config.toml
num_hidden_layers = 16
hidden_size = 256
num_attention_heads = 12
num_key_value_heads = 12
head_dim = 32
intermediate_size = 704
vocab_size = 3629
hidden_act = "swiglu"
norm = "rmsnorm"
norm_place = "pre"
norm_eps = 1e-05
positions = "rope"
rope_theta = 10000.0
rope_fraction = 1.0
qk_norm = false
attn_scale = 0.177
bias = "none"
tie_word_embeddings = false
parallel_block = false
extras = ["capped logits"]
init = "normal"
init_std_qkv = 0.0374
init_std_o = 0.0464
init_std_up = 0.0535
init_std_down = 0.0535
optimizer = "muon_variant"
learning_rate = 0.00879
lr_mult_o = 1.13
beta1 = 0.95
lr_head = 0.00918
max_grad_norm = 0.5
warmup_steps = 200
schedule = "wsd"
decay_fraction = 1.0
decay_shape = "pow"
final_lr_fraction = 0.0
batch_tokens = [65536, 131072, 262144]
max_seq_len = 512
doc_mask = true
train_tokens = 624800000
max_steps = 4820
dataset = "wikipedia_en"
MLP neurons of a small language model. Each row is named by its layer, matrix (gate and up: input weights; down: output weights) and neuron, and shows model dimensions 128-255. Each number is 128 + 32 x the weight over its row's rms, rounded and kept within 0 to 255. Numbers have three digits each. A neuron's up and down rows have the sign that makes its largest values positive.
Before each neuron's rows, "fires before" lists the tokens most often just after its 100 highest values on Wikipedia text that the model never trained on. A number after a token or word is its count.

fires before: "\n" 54, "\n\n" 46
L4.gate688:080140100170142069139107175163111087172140175168088073140156066118142139158124155117113151105113076133158181155110155119061186121091136182124123085140142091103156153089113149145080089147121130109175085123061148103179151145104174161129111122163098129062176040147110118104175174055128154147200068139122138070167140145082103107118142168134106123126127133116160114096065094109105131115076
L4.up688:092101128125153098127122129152148137120133149102091147131099148132104093127116190150088153116161172083120175180086096157178149129102180162130166175162101203161167156106168117156117169114152157097066037145181119122102167096138127151126158154207070098043142074161148175135122096110076204086093122149163138151152157148141119135143165150147094155133134084142190123170138098156116128117135
L4.down688:149159165033175073113114078120113170153161080123108128115120157124128141101080197174174169106168073151128164109088119099125165130100121148101149120124125164212126118118119144184127123119169176074114121095089083169090170133150144142125149097158090088004149119171101158076126124176099100135125202163099123142165145102183146111155123125121130107063140107122112128151078115172108134123117

fires before: ", " 30, ". " 9, "." 5, "\n\n" 5, "York" 4
L6.gate398:186096097105126108070079128158121137150107143146106190090120147135095159114151134096081179137102156176116112054114123138139082144130159072164181161139117119096168124140151110130082140124129106148069165155073164151166099166123103168113123124154095104148127142121141154117148157093084149118134105137176103081124124109150157119115165131077121079105103159194123127146058082158134151162129
L6.up398:123189147073146135139095123144134094133081139137113128130145096132092134097144111156081172097154173149130153113090109151153161140159119118136133194197167144214194237162189102141137117111100077122136114098111142127157168147116098150111144110090145177114127129107125137054096152131103146107117126122149103103129139117134114111135114126134088134167192158106121198118163137141129144165105
L6.down398:129163131085120122172136112077170161107161084147180176159117135118183143094099138145102131119112093135121121081115058145147150168067086128111130169180092090177098185123100157137184140126100184119121162126096137216112121103118088123123129141102121154064128141099085112131121189128105140079099155147118081085090100160084167096139186163119115107139154155154125135129184162128168058187140

fires before: "an " 23, "or" 9, "ani " 6, "a" 6, "an" 6, "ad" 4
L12.gate639:177104122156162164142092095140156112198168186111120146099128136108121134143193126150134109128118168194141110134152157142133161152127087111167141104125133147141146195166170118122086130156163175084194111096096137161114137101174180109129130111169132114129103143142103094122125082093158092167113093081147141148122124140192202139148141100117066056082121160152119093095129122083112133119150
L12.up639:114158096123077155106058123116148145118131144086080081166139131073122143172111152136163113120165164131133130127121090174118115160094163117173171124122079177048107139142141119107147115140097134142117155162170106103116128183122120123177085133124091124115056127145150133112075109112169155157078160109176111127115158142135148086105173106107143125132134127133164107137134111172157164172133
L12.down639:121122163114126158183112169082128117170129170145136142080159126139192159053148098082123154118061118102112133134151158141120111197098153158151105125096142131118156124138127137141180070082149147166168185061054113128128141193067161099127110123112130068155167126130075123159124193097093161173172191196088154130059059141119117111114129107115152090164092162142080106080117133141138074167145

fires before: "\n\n" 76, "\n" 10
L3.gate163:101178098166183117161106149132092130084083151107173095129170162129166169097092150182114179087119145119165169156100155144062116164118145101150143076123145114114072142161094158100159091130158125125147117093126173101203134112185071152121147138115119146133144120192120076120098153143064141108152128164133083099205105123100192084116141101147076175172134182138156150156089148100102139086152
L3.up163:136083153127188163144162125071074146077124123184139150179122063095169109154165129151173148140128123107157125100131153056160095110138108101181144131116142190139104116133101105123130161101186127112121132134157142121156102126124070126106159133152119090059112150154103072151151115144058108096098126130134110171128116149184170124097179074076140156117157157107137060073119141176074123168071
L3.down163:137136155150168071077070109167157178100082163093144089154133179147139111114067126155077149110155137212144059103136091155078133142091120097097133114118132127103148120148107196160093079099141126143116114101089138255159089188159150160108129125154066136042107123138074161065196095131126146125082152187069136163162147118113125164077123129133127134127099146119077137163091126065129104125162

fires before: "\n" 57, ": " 20, "= " 4, "==" 4
L2.gate235:141093123127138116095145059169100130191068204131103151111130185100155097158090097113106088118143117070130095114165150102123162151145115103115202155147135141145193113196117133096114119144167127113138103182086065190134165141102132078123162135144130154107128085149144129088169117116068155104138126186174172150108125132141097159139165131110171119120119114129138175107176052093101120125158
L2.up235:102110146124118097144120090162134113222085107138161133144112182144169181233116099117100143136149117136153141083102147055164104109153113075071115150079127135116177111105173168161109047134066126091145133106106074154166097155101136129105139158133103175129093204099099075128181149150147130131089092146129172183154080138173148149153169103108091150129172159138153137134120098111112103135121
L2.down235:091154140124121157138137041179147163220139159124128163166183186065139148169132098103074140115164098102119107093129100072156119114184217128066120195103084122125138138120137145155131133134137159098113125079142115173140108123087133074144154124107074134079078159137126081109176090114143121110146105122097187151147078142195148141152146088127110145110167146079149091102151123092122111149139

fires before: ": " 39, "s " 15
L7.gate90:128088116139135129132171128189128142129127165080114076056179174149113164085122145128068155114141114201095125130029127111134108134158166107098162156121063092118129127097133178102080118106112148117158073109051086161127181182145131148092103165177083191080129127083131117142195151069106134158118127099165100131104152187107140130205076163043151142190133095106123145108178131075118165154109
L7.up90:228150115157148123131109161115138045155112172161135138118182142149126158104085138200128135136095122129157154112100150114130166173133106099073121173153146175145162163132162170116165107155130169117149049142064091135137088112102139079160120157116091167071191171139157084160113127070076167124097099113087181122123140101151099162142124138099141131158171191096085144077178120147131169140154
L7.down90:157103106178130215152159116161158123136118132174119087134155145140073092030119139137075087089123096107096152139099120135150211165094171142098136120125124150154100067111147109091165126136102133083097106099053082121187146130087133091120140113118125190143155162132078099132136149117139133160143089123068133092182109096148178138153108162108147120115120095123148167082115112159136137125176

fires before: ", " 29, ". " 20, ": " 12, "." 11, "\n" 6, "==" 5
L8.gate207:160095159120126106074160143115111116124114115135115198136152165180120144134068122083135118106110160114145118064133114173115176142058174146103149117123100219114148101141134189156146150151116179128126147116126087208155082141089148185092050091153091116182171120138135077120103150108095156111124092137135177093191155114143148138136137117080152102159185085167140093074060088134107171167121
L8.up207:107131101108166123169124121089110155188134132163192144131160142121114180174115170152083139122122111117186099117142141063166188139183153081072133092158113145159106143162109131079118162153105118135101102092091111111186120152178082118128169124142133127136109106100142170143134098111090128072144160104125099136153104095100137157112132143057154129173132169148121099138160101055145126065101
L8.down207:123071099159173139128169089158136132128130140129166120152144127067125106126126213123108129117142086097120123098190080144109112158096150135116204121156164158115106084160134146159117168099137085080116102128070085067137135107098079141123135100171101120061174105114137132174120143127137116168124124088095119140051118166132133116122135159177127117120097145134097082117099090110142129091122

fires before: "J" 17, "T" 14, "K" 11, "Play" 8, "N" 5, "G" 5
L3.gate365:128127144148126149111100128078144160157132090120156109074154174122085157113138119083140105159165076127196119067114161106117048127171145181170083125127094134189140074128156139163161150105136104150122114125164146088150173124119109190082107170148156136176095119117104099033080097134112185138129142138081162111108165131089153109081139100139101150140151133078031118143173119134119142127187
L3.up365:104189169143129164132116151128122142164110142130096115101128105164152112189177111174115177134111079128136076120081191153124134121113141156078107156176144142047110122141077113164075110077144113138159177171092146112119120157119091111116118079136151159111138152104111110162087082074176149186155115100126105099134120136143127139087161128132164136090131099098114123079125177102187173213139
L3.down365:165149160133100142116159073129127146173127130145134158126169118128174104149182074140085125141089157106110090166119110095166113125112132122124159118151104101141148116147087093193123112106144109121156163089109150128109092152190055142181155135143136058090125179133113120171120086150200124145147130121142141132094126173123133174124135203059120158094087128135100106106117161097147181129130

fires before: "J" 16, "T" 13, "K" 10, "Play" 6, "- " 6
L2.gate616:098078177156148162151062122128161133139172120160092119106116159094104157124181106095152144106141130141151094152075149119162064093086161138143121131148142152114115140176060156119108150124089081179088116142143144161143128103086150151135104133173177108125071123141165088094100115161088128152175123186176183150143135092144166080128140111151127147119154151120158208173134152173162110145163
L2.up616:121123138097122096153123140173107164133132125091094153165128090140071152069162092092164159117126145112161132101124135179154070139133120134113032127115132119117164125162137109180130138107115143132119191128090145130146119060108126136093072141150130105157060150109096067107171104132108129119146142104102198144093151092146156088076131063142173118064159104112109179153138170099200160074148
L2.down616:113160145140100102142140123159104133137106129043095103116127121098134132096079131126093141142143082036155113155139128166129084099163116169102064117097106062109156101164111140201128102080169158180173117103169125123141147126077086173055167124099123138090159164074085127113119144107134110139167114097139123140094121120143117110071120133125127146076095136142126141160087153183160156108126

fires before: "in " 22, "on " 20, "by " 9, "for " 7
L13.gate103:112156108066122139100118096067096181175045167109180106111103140118182146125098146142125115088158120158141195127134125112190156073173121105176132095117105140182114083147155143118120091137143171070142104090149106088132134104089176116200161156098098139190124164153173106139165116156134100104184136076068158119014143142122088121110146100118122080127149179123123103160140110098115127116134
L13.up103:095126085145103117137132121103136130096037163148141179100111057118197173117136122177117118087156118150182141115109074193160153112105102099122154093056098169189121104176155094185153180127095152092135158088129130118121047088106093105171175146085118138214184116119117158106112101127150162144139107164092163140088111120130143187146090137146130044143110165103151105090118108094149137127129
L13.down103:094120119146124148138129152112130135150134157133153192130139115135192039076198082101093172115110090154142133118099146139044155194142114179153062153110180126096147135129105117145107105180081132130106154145085150093179076124121131172121119143142162144000105092078117116113161099175095108091162128149131127129161153188118175106095191145172113121105112113174114178126145152139123111115154

fires before: "\n" 64, "\n\n" 28, "| " 8
L3.gate203:167118092141100059125138169132098173184078116118155130153117141137165153112120139110141091130141124160195055098078132179166115154102086200090076188128136144159141117089086159177143097119100123071154179132109148110132083154119138155130111140121145079111089104142095155153137167084163150114102120128140144088158121188162088082168150106140115126125082065085140143167124152159120080133177
L3.up203:146143127129128130123130085120156131129152140138083091124112108107139199141126134074177145146049073192138208104104174119142148190164078085148166132117196150147156119130089119119106125143176153111140148089134077129078192120125163126116113088124127136131095128147082079086161156133166102139150125202103140124129098140096166074114172130086136157121159048146121147156147157085148169103131
L3.down203:125146089086093108150119091134087146117108123070111192141165172123169232150133157140107134128122140097142045135095135114104127133097078137204083176090134187128117144084136125147057117112219110142088156112129120156132110147170165155163130105100136127000116153140144140161125128086136171047131122127082121103162132173158090072189148104132129141092082049134099115127128101087157145077168

fires before: "\n" 54, "\n\n" 40
L2.gate636:115143116157148070124100065133113065129138110136147113094081132152158168117098098121101116090110138066157146201089157146090132117106132090157170087160184193062175137101140170102079117156117126173120129143146144122171107121105133150151131100130054110109108166144102115028185129099081145103120140170073135080090101102135080114073128186104116097136128125086210139121120214107120153113130
L2.up636:150117110132139057129156107136100128088083167115107145156081104170118141132139131156073096136140099115108160157098124098172186065081100129147148175149073109086104122112120124159100124078191148141161141074053091146146162095154126123091178169158155099152137127123122120096093130187106122073192129080126166147172158128156114088113135119058147151104114180103085073121152081156116104149097
L2.down636:150097132149122112105164121105092193149087211118141132153078169126194152135096150140102146139154138157105131099125078136127174152131095126111160150118068054133177163111116137134107152080148210144119123119098091060107149078171100150134131118147143150056133115128118120122162201168089111153141127082165110140128138139081201092101110123128133089118129135091186144164129053120140141147111

fires before: "| " 78, "ion" 7
L4.gate359:142089054091090160181173122095113064117078169140131148178147127125128191111142118006120082063136134185105093100145158110144140081117099141125156116151168113134056145115127093168168151120091090131099173124077151188164131172112116148160125109128149116110112164099173147185086094153090136095136120133122128143136173152126150125156154102091090161130164095114127123176085105157175101063161
L4.up359:181105151123156181118072084157135103076100158134144119168073143116178149119138111117103111091120070154110057120158156126132112148150152143146131171159108132137135103163103139140127145080127108108105182150154129098209107059147128176174101125113100141175096127129156114124175136142119154092177097092090114136173157120158167128140127095129114102120142086110126156143170254113150175152134
L4.down359:100115140114167151083105087177146115163147136107163114115207140139163115105104133124081169152085156122091109146162101155126144101121155125150095154125115161130133121119051144154121171109168117108122153071168127070143083070114082166141147098138127081069127156157112163054142139100108093137168157119127133080094070093162120203097119152168136119204097150114110140159081168136170174132125

fires before: "| " 28, "\n\n" 26, "|---|---|---|---|---|---|" 12, "\n" 12, "|---|---|---|---" 4
L6.gate527:139119093109154139138140131113086127137100147166145174162157111105135192121161138110111144055150132123181127064138128121104147103114170071080130109156148091122113151195106109139153122171162093137180103168173138159162120122097145156127111141114085084088044170171180134200119112100164094112086180169135143104164164123109071056176119139042129206160138151103116165158070108152111112165122
L6.up527:165135086126115084137171141117143111112104116153132098121149086081147192154091134107143153094152095201122097063130112137132193090160080093155160150068112163095147110147093109186141108146152141135139166095164139114073122172098157119112096069149124030158120150082132127119119112178166155116169165150157157138170143144146117112141096108118107160111130133169123119066145140141138133105160
L6.down527:168095150135111088142162127086135117184142127162132127092143136132199190123094126104102156127177015137147105097154121097042162100111123145135090114086175145160128148082155024164147067216128151159167118139147064174147087150100135166128129148091114060131146151142116152153138194136130152105114107167103116187136140076128148123147130140119108117137150135146111098139129139138143096151138

fires before: "| " 27, "J" 13, "\"" 8, "ters " 5, "Play" 5, "T" 4
L4.gate32:088168033137137121176114107183109151130127146072081157123095128114111102184077133159065167102114180157146133116154182132114133145114171109127111113129104114143102107109169113182088151175090132156154097132171126115098152145135133084096129095173156134138114137092103130048074117155108099154097167091089162094145113123155156064108189194113159133130133091136144157179119139102169139110076
L4.up32:131123095144146135164195147155147231140155129158180152193111147143112082174147115117121118153138070138148129150122134134099135059161136159110113137113075147129128145134102139176090126117105127091151146159152072134118135126162100133116179128129178082105117157145143110115192131171127136175158066075148144181143141099173173126046119128139117116178108121102106118180115136128153166093181
L4.down32:149173155089092126123209190178138092120148113132167174172088177153127124123212165132095145154109107131080081192156131139149120052206169130092173116167080078147133110145131099133140069080117136176161179130151084151139128175139084160086143143143127108204132155145119150123126127113156113132150113159117133133092114086103109127099152090143096141129108108095104119113105168116184118118170

fires before: "| " 37, "(" 13
L3.gate389:110038214138137081094167085114131078151143192160190099131108180173080158068130123140154197124173135164108145128124175101098139128122109094118091103144107093129146154139135096159142092127084124066185168146081122115144049126111100152124177120156106110144156147116140075126163128135158067112133128141138070196135184161114155101104142092170114098099082126139070041100113099128140119085152
L3.up389:135087145157186085189176148141138101139105126149148141186082143113167096097094125139129150089157157152134137149161136140168184141165054127126150150207137071075146161123175097168141117152058192110142100151133102141096125162130165092148180154162156129111109154080158090126179132169176081125074120152091122161113128123169092135113157170117137091105113122121135127183133052134113166161099
L3.down389:130100127127146185147182103172087137111106104165127139183115112109140122159145125096065122085183130084109091124118107088201147164098093170065108120236142107129124175123080146123140104103140123068048121148086103147093137171112140138126167144181131122095150155082202122093129077218176066158098087155089138146164141224145135174149171123111156141128113143114144096151135071063181165193121

fires before: ", " 29, ". " 16, "==" 12, ": " 8, "." 8, "\n" 5
L2.gate147:051142108133214098130106138102104134085107102114096126134161099164138143126158098125158151098096148166064151097063152170119125156137144088110128104189106178105172180087161089093131150157080128175045138123136139136188131121113129151090130179131162101163090138125138093089098148147088101116210115103083109080171115170155087104097126082108129154189094183110155150183165206113128111107070
L2.up147:176125129125135097136163154128124124100079091099110147122082092165147113095147124124116093097108168123110104112100148121113125134076154172144125170125147154109195089110125091108060068114096114145114151093128077120138170155137128139136147146138167143127150093118153082081147072184123130118163101114111093130063124179187111060110124082143163121115146163106148132159152159039123127150091
L2.down147:141050090122083117167189100180138159118157169144114147097130119133134148111087172096118109088108093044108117076180146136122132130148138079181137128164146145131147106123132147108150130170135139123115117106100160088170088161174105158125135163138116221099149168156140117147135123127072141095090143115081147169106183201198117106122191115101132138103125123078108104096132134122083120173147

fires before: "==" 15, "\n" 11, "The " 10, "| " 10, "In " 9, "=== " 6
L6.gate321:113114119158062157069166130140179067110093132164131129184095109126151149099128154138085119126131168142152054129134132132091102141189149164065120151114174113164155114087097108130100172078102124115120142095171128151106129081123172191018142165191183130049154158077144150112069165124123145068087067145161136076217146171114124144182112127153103123208146101135151150147124074158159133082121
L6.up321:197160138144154202117136070193168077111110120165149148082122118134151088171109098104112137077133135171099082180128093150147129177133148144063187105069112157112112124076163131116136120172198124178094086094115154132102110135158123140196123182088218169165095155109103072099172182100126121117106087177149108140161131132119179125160116104128119112106176127158052104090149165116133123146153
L6.down321:115180174156134136186091146096112128111144080147122090183189113143100126135131160127147128128103139125117155187110130079129172113150130149125143128153149161118093097185078173143169106087090149117144146182157101133165118087151094087157134050185094105024108190105106124149158124139127164138196128116066142160206122104162122146101162127148185113149071122141148166135115047161053130128121

fires before: "(" 28, "| " 27, "and " 6, "– " 4, "as " 4
L2.gate48:104154144161131104150104103103101071106140167078182111181083134182135145073126131151190154067136161136138187111185164108147127057162133118106136142082114139129129117096114130130152089144136191083159162146104186142115104157146166121157096106167127106195153137118168088184108153130156151146111102135157125155137164141147117106182131131132148123122185090147087097064098122110105150096134
L2.up48:146097098102120063139165139168158121131142094125152111176128154092131177060114125154074155093134136157149144150147177117138129042128115168105139156111102106103152119102090137174125097130079166115152154144153182139126150124178107122121172062130120110183083163112153158151208128141149167097124131109152135039095120119131110125153138113127150067145117083120102114127194132158138161092150
L2.down48:156115186148118100093096139190142087123097112135163111139132170157204100040080124115196167071119134126129082189128152165145115086151108171113200121113186124065145115152076168167114096095101068130104071172126124081090143115156099128125109130157153119097130159125171148131125157148160107109098196114141103128099101116179134128169118126136176070167096183093089094193098123105125130155178

fires before: "s " 67
L12.gate194:143157058093153166165107099093088119127172138127164125167150108111123095155103158146102084112134106151132112093161136127095169150174099124129149130126176125185130126135125093105139148098133173156156150115107127131091159192165130097167133215154146162097087102079124100102180095084208122109136112098135187100114179088165145072128161178105138099132157129099143076127155198161127093127122
L12.up194:146137134145121117069111133119155121146113122151161151092127148112130092149080128153157183117183137149133103152087101093083130129182117164147126230123115104111096116140103147111142146123158141079180164127112057169072179104122132106148138106127160141202114125128166130163097099136112139129159085136111114145082139135068145118147076125143190135130130166142139159155141195132153116111132
L12.down194:156106084158153106099130111108192088100177146129190167134105153074104099072143158165167119126092062174112079125158108117088175167109111192146086124090166133126075091117136174095143140157128110163062147090117150116135156156202150178116110154161213172086088144135143165131116118073097093175231111141096119140182116154135172116133143160116103105134123161135149137105119167158149120107155

fires before: "1 " 11, "6 " 10, "8 " 10, "3 " 9, "2 " 9, "7 " 8
L13.gate5:135166184111095094120098147169111096089116162212107189173143110066164173153134138067128169142099088142131207092174123146142092138153121153140112176094115140089141109122149096105165094169071125125112157157104170130110131116206160124170139089111115081159117123104145126147158096144148105134134097153121116105154155086139118127115204155094112050118098087146137117083137159120134115197102
L13.up5:154125133117129135148105140116099169128134135141147099175104121146076151169115203144123135151136117126172120109157084121093118117104157178196162060126060160120084156131082150130126133134106158166074139149155075149133095127187150126164069136088118133153129107138125119105149147120161088103096151131152168139068053135159099092100136177126123150094194174145138111069112139098135120089108
L13.down5:101175124110144134106191102155057077167137103185107124137108170107099157095047192132138099099099120131096221118150148103167137077209114127129180134137113128118104111102170164121152084067122135206111138066126113234126190170077122171112146127095084135123150130138107140163108090157143104146091077155152091119113161132161072128110154103120081125175168092193128149132151101178133141116093

fires before: "0 " 18, "1 " 13, "6 " 10, "4 " 10, "8 " 8, "3 " 8
L13.gate329:149128101178112108115154105118147143139152094172127139098138122086154104133236039099111125120105127136141144121169201137142069125146154089138157183132113108149065167124164161056112183080134165219108103116089120106158179090122142127106100164085165155137084092170110175150144122147118090114116094146125123105144084150096127117126147090110114093115131121159162171187129132188187153168129
L13.up329:133119165081141095123120071096123159183122127079059143142163164096104119098106175120091124153093115116100099122142112094096148085094127109136132166191099164080153085133185135124112143104078109123161085137140075039204059158130125140175052093066163143110146156119112163162154126176165100145146051091146138089095072131116163077138126120104099111129120075143126119054138168138107192116152
L13.down329:160186080127123176109158131120105191089131171174168173162121167077095132134095129108144166150144099140171090161041091162107099177152200150151078132118183132131120126116209122143136140098096180187125093124161142187098172143099125104148130189097159084055142110154121114131142062105104124082170093117186146090095095167150108085138159103142077151108170207116120139083167145131158099104130

fires before: "| " 22, "\n" 20, "|" 15, "New " 5, "\n    " 5, "|---|---|---|---" 4
L6.gate146:118125115121196100136157161144139150147043070121182168140075153155132129088130122189132167056176119184146126077098116188121109126079073139177143121095158153062146136155070105108122142158154148123114105154117149174143038116096184107101164130138135074143105147130078110115155141117189112102187181139134150140110145125126159111146188152076110210117128181163181158103064084080111085069141
L6.up146:107119158127161127094107161160101131139077138164122118123119089133148120109097125195092130126101149125132133153078105197126120138107070163134131100123117166087138192171077096165057113141119120102129114094169170177154081126122188118106115112156123093210131140103115121124109065156144137142231193171116184143075131143148107074131132096115121171089119114090089189114089110095077136112143
L6.down146:091142163148150139171099157105164140139185177127165155154172166089096124129183144100135139095172216151127123095162129091155180119101133163158061130084098107141156126115157145146154110166149143175098138176117118134109138157145111168165145119060121079091166150116090113131129125141129103122101095155095095103119083089101117165166123115176169108142157135125185137166167176172145086193124

fires before: ". " 25, ", " 16, "." 9, "\n" 4, "in " 4, ": " 4
L4.gate317:126109164107130076082195146077110135127156139094165088108133126116127159108097064135123126144102118140119173092127202083141126108143117133154109121143152141071140126172167129122206122169108124145074115098120123121078120130087143121137203203103097144081160129101141113123139166118147091120160102113086143101172102173121200149136155095083111195155130131094097114053044124123084137116165
L4.up317:150092136109103078133113093098175075088109149141137105090158151147168153089099138105100064103162092210100177100136172151105154110141167117157105142183146137134084086157133188093127170175031082137124136147099091180132181149110087162126172142166186130164118174098092122144153129111095101130035127108137135138101124204149143132138136115139105134119160129121129072085152106129143120119101
L4.down317:150132058163122124116107101171102107130108118155100124080107131100145135058104162137093149108108148145116160116128104171193117112133182109079117112088105173141097105121155130147079127181161129087127121123180105122165095130139123108053100068137130150038147121142078096127117127097018121148108087106139102145166071151123152182117135112104139092067116095143088125102103131105155146184095

fires before: "by " 21, "in " 13, "his " 8, "a " 8, "the " 6, "to " 5
L6.gate497:108117140150063093142129143117077093159078192137131161158091119143145076138123102132124155127165149118152119116121077187142193126124100036088170200098131135120104132137158169106097178131115139140116180096167128083147210140101103105148092133130145168099124111196107123111143151128101194131079076122104176125124124051095133100127107086155136069105139178123118108189161188118124139172064
L6.up497:124152080129055137173106144081103113110116159108130157086081147110125156132164117166167113123128160152197114040151128176153117121142137120146141204198097065111121120143124132135154165104132139140164130133121116063187135134112148104120124143102152142124138096102104115156107129091045134096175175131103105091154137099142067110107085143150127110162174125149130100116146134097103155166106
L6.down497:062157164160112118185091160082052119178100092121137184115151113160155058167140125133108150093141111166157144091120137115138113156111091152213117130122071104153156075127164165153060127168122177101098131109168164112154179144085117117102107120118120119132120069126128118133166171147137108109105123148143167040141155088098154086099130103161093101099129158143110117148109160157159141163143

fires before: "| " 33, "(" 18, "in " 4, "as " 4
L2.gate183:189125133121107049107231114142125122151124146081107152185154145071222096071129106108134147118155137204107140095106147114144162156160122151085115141161179120216162133123113102100100165091091166058099120154137176136139120094053134119219133106112122136132123089193170146164127127149127076120134117100159098103047115159175155130067166161120137159163163150086126119128192170169130127125163
L2.up183:142085116124176183119092092147114151164171190140138122169083119148159181090115114131157153135135157162086123125147132128160146118148085104072139130104090123125116166102122141163130125105164133116102171132107125125112148103087101116211120120179125094190189130114139084179174141151114131123097142087125153145114138090136150087136186105184144118136108130141132091056118159145154071115096
L2.down183:122085167127118189063111055180121085101115138154137123119051125163151135105122116094179184100205112107137140169158116155138129146129123126097128134157137166099110151159168156169118129105123137078125134145070115158123123136145147129132136110150126070065105171107142112132211147148169104113097164133124122131116128122103138073139177129160128137123069130159079049124074106114167091151142

fires before: "\n" 68, "\n\n" 32
L4.gate489:137099058089116103129103116192090116162115168119114065180115098131095174116095158104096094092111130186127099075087081132141148137120187142056153147110101208125095091128098167117134149122164146127146100062132140100139125171089086146127122127161143191112115105148136098083156159135136103142056096138130097106163129104120114076085176127073086129137130127119136137163066115171149097121139
L4.up489:135102092112148106100132112113156160125057170144120079100101146148105179125114198165146110125131080082134176129132089157196157194074118062143067098146179118077186111093096115144088111157177146144118093097113132140130057136111122126147154109078132108091141112121059123131130103118116151102201161139131131058170097150121102120140117136138113152135133098109149113160176085147197091141169
L4.down489:107125156136134142141139118061125101132096087162135153105130159102127109075122158099142151076147092175149160073119088141117142149074143076170128120107170128103091079161086147113121138103155149090113154117155087071103110139107130100162081136101108098000107119090097146113193169116094119143184205105164161102210094148106155126092131164140162101102123076132165123128096077124107121130111

fires before: "\n" 66, "\n\n" 34
L13.gate425:158125103146054070092107158152086059109133118116132124208148129126152095092073131124168133109141131196122136117180177166151125181144191139105135119209137160135146086183158144210107110131194169181133108117122195131106136104114157141088153143111125127091124154144102106133157135100132123110173105103107147134132145095092121120171150131138136134132137074035166121088121073134166141150084
L13.up425:072160117120111079073180146179159144125096129154146060106080132108152136087128104099166057147101099070131106142143087143148172130159126100116146143132109096103170120129114139120144109134160105170145079090128090173146121139090169165178128144119092118150112128148126149048130149134160190155109162115156129036130141201186119139123093087129162111115144121131150158157142139123103128068164
L13.down425:154136061088157144111130139130116118162136174121127101157138150194083122100143129153177138154134061138112067150122120052077149112130142143159080117115147161157156088099132140114105129154089144105115114143163050237165106098119107077138104102140145139255112110118135136158140153155148089121134079144107103136104156150098143158140174108066083138122151133128159092119177165141131133106100

fires before: "\n" 63, "\n\n" 37
L6.gate488:151165157136081106104153136134086089125059156159156064149110166106125086181128184155132122132101104196143121129122141090145144173127111159103137080054161140115172082193161102125151062131167162150122117105174179093109147166115104159168104143077112103068107146200129118088175152144118136065134124151130129073175179126149143128127125111117101196112115126098134122151101089123178104104163
L6.up488:152168121143100138066152155117151121142076092141109124142138129070120116120110148115101150085107146172120157199110123160137126148122090139105116162092078175131158142108125130127098113113175134153085105074140106133083148116055117132142146126118087116065099143144139119071143159131114153125147128105102125051164146124089101094109103107144129114093097093077135055114093153202125101152149
L6.down488:106145091182120126082129168114081122127056142126167065106166170042113113136098131130116166097117143199104124115091161130122149124153127187130117144103149184123143081117164097147130098108179145154080138105133133147136133170138117150143154097080130099000137155177151111104171142099131137080139082175124117059093096123114112132137121097152094192083124103128185103156057096131154083137141

fires before: "to " 17, "in " 12, "for " 10, "by " 9, "and " 8, "as " 5
L9.gate75:058087101090144185151133130081117058103115089118181140204155122178154126128138106157150128127185116126140116116169102145156116128110120128136137155079091140132059120114090053117050168124115146121082195128109131143146158162068097136174130146151102065194164132139147103170120132170115177152174124160136113132149172025131171128134122092136125145103119145128121121184129164095121166152136
L9.up75:119141158136158176138133088115118088188132085152148137163150137157130117155086085155126127168148071137097162142112065131113098118128148102135163155119137148134147089091103114122099164094136121114118126133164115128165081212095109102157128145114095128182178143135116112141134104179092184101166153155120083125110182101064164105091192117128104123169105202208121126171108177088129134145041
L9.down75:117109110106168166150137056122119171115104160116194132118124104170156135164101145167116192134149082187119102141146108210132124093131150117208115117100177149168140119223166174140071143161150148112116123073073113087107092115130088165179139152086086132074191095166148135114109149127124149118129123083123138087129102168153122081172149141171120134126118155130181111109021119133077114136165

fires before: "| " 38, "(" 23, "– " 5, "and " 4
L4.gate544:136114163144166070156096147117176145102196147120118098171145109129142144048110148158136150140169147164144159108173118136167124123161100122097076153119158128144162200139141140123104137092136138094134098174154124098141055114108153173159147093161191098116102190130163117172135161127147100101108129117166138139106162153124121146175098120142153093139108152127124047133130091139074118145169
L4.up544:148105133171128100154122126146102124129131138120124136176101115150118098071105106164168139139125130155134135074135126147101115146104150110143068089051128111143091159111101178161137059151115153167167104150176095070163092146101105129095109088115151136100081116102195110171180118098137130131130200118184092144159156081131149068178145102127102162098075152164163135154132114139072114149163
L4.down544:103096147156156149146105161174112096103142151159186145164105118123070126060122130121117171063185130133133130110121124091117140122172196129093122122109181112115093149166137084158119069107166150144117175135139107113084117134085124146127126086105150093072146147065154116190113169145172102133076197167141154099125113140115163106149158144178153148127106160142138126142185092091110122158128

fires before: "\n" 67, "\n\n" 33
L2.gate468:162151139145141119116129159062099095124155132168076120154104127152174104157127105050077133125100106155132191143089132160122151092147122116134122154092176140180147173149114089117132124207161128135202162126153124168113079155155175171126127145174113146077143116083105099069117143166110133109056174160114139104131111119128160149161166167058114171072128115086184172119125157099110123132077
L2.up468:133159133124127094129142106114134069129140073128108171113060079172083110139156148116154182102187066097077134161140149171081109123115071178168136185121122124169160097129148192182137129113091125144104156144134071195067124165115137228076175158115067128170147124181108150109103103149092158114132131159129174151156093094160103082146070149124188136124070104121159112145128119128104069124160
L2.down468:125183123152130093176129106158120144119158046156136163093105122230135162156126163122107218137130110121074195171170153110069156120082136144184122122129142148208185142129153153155158131136149183103142147120079111136103134129100073199128146133141083121084163170142114105161151135163117162078140126146160184142200126162130112058103143140162064142139124162117118105154117078121105102114105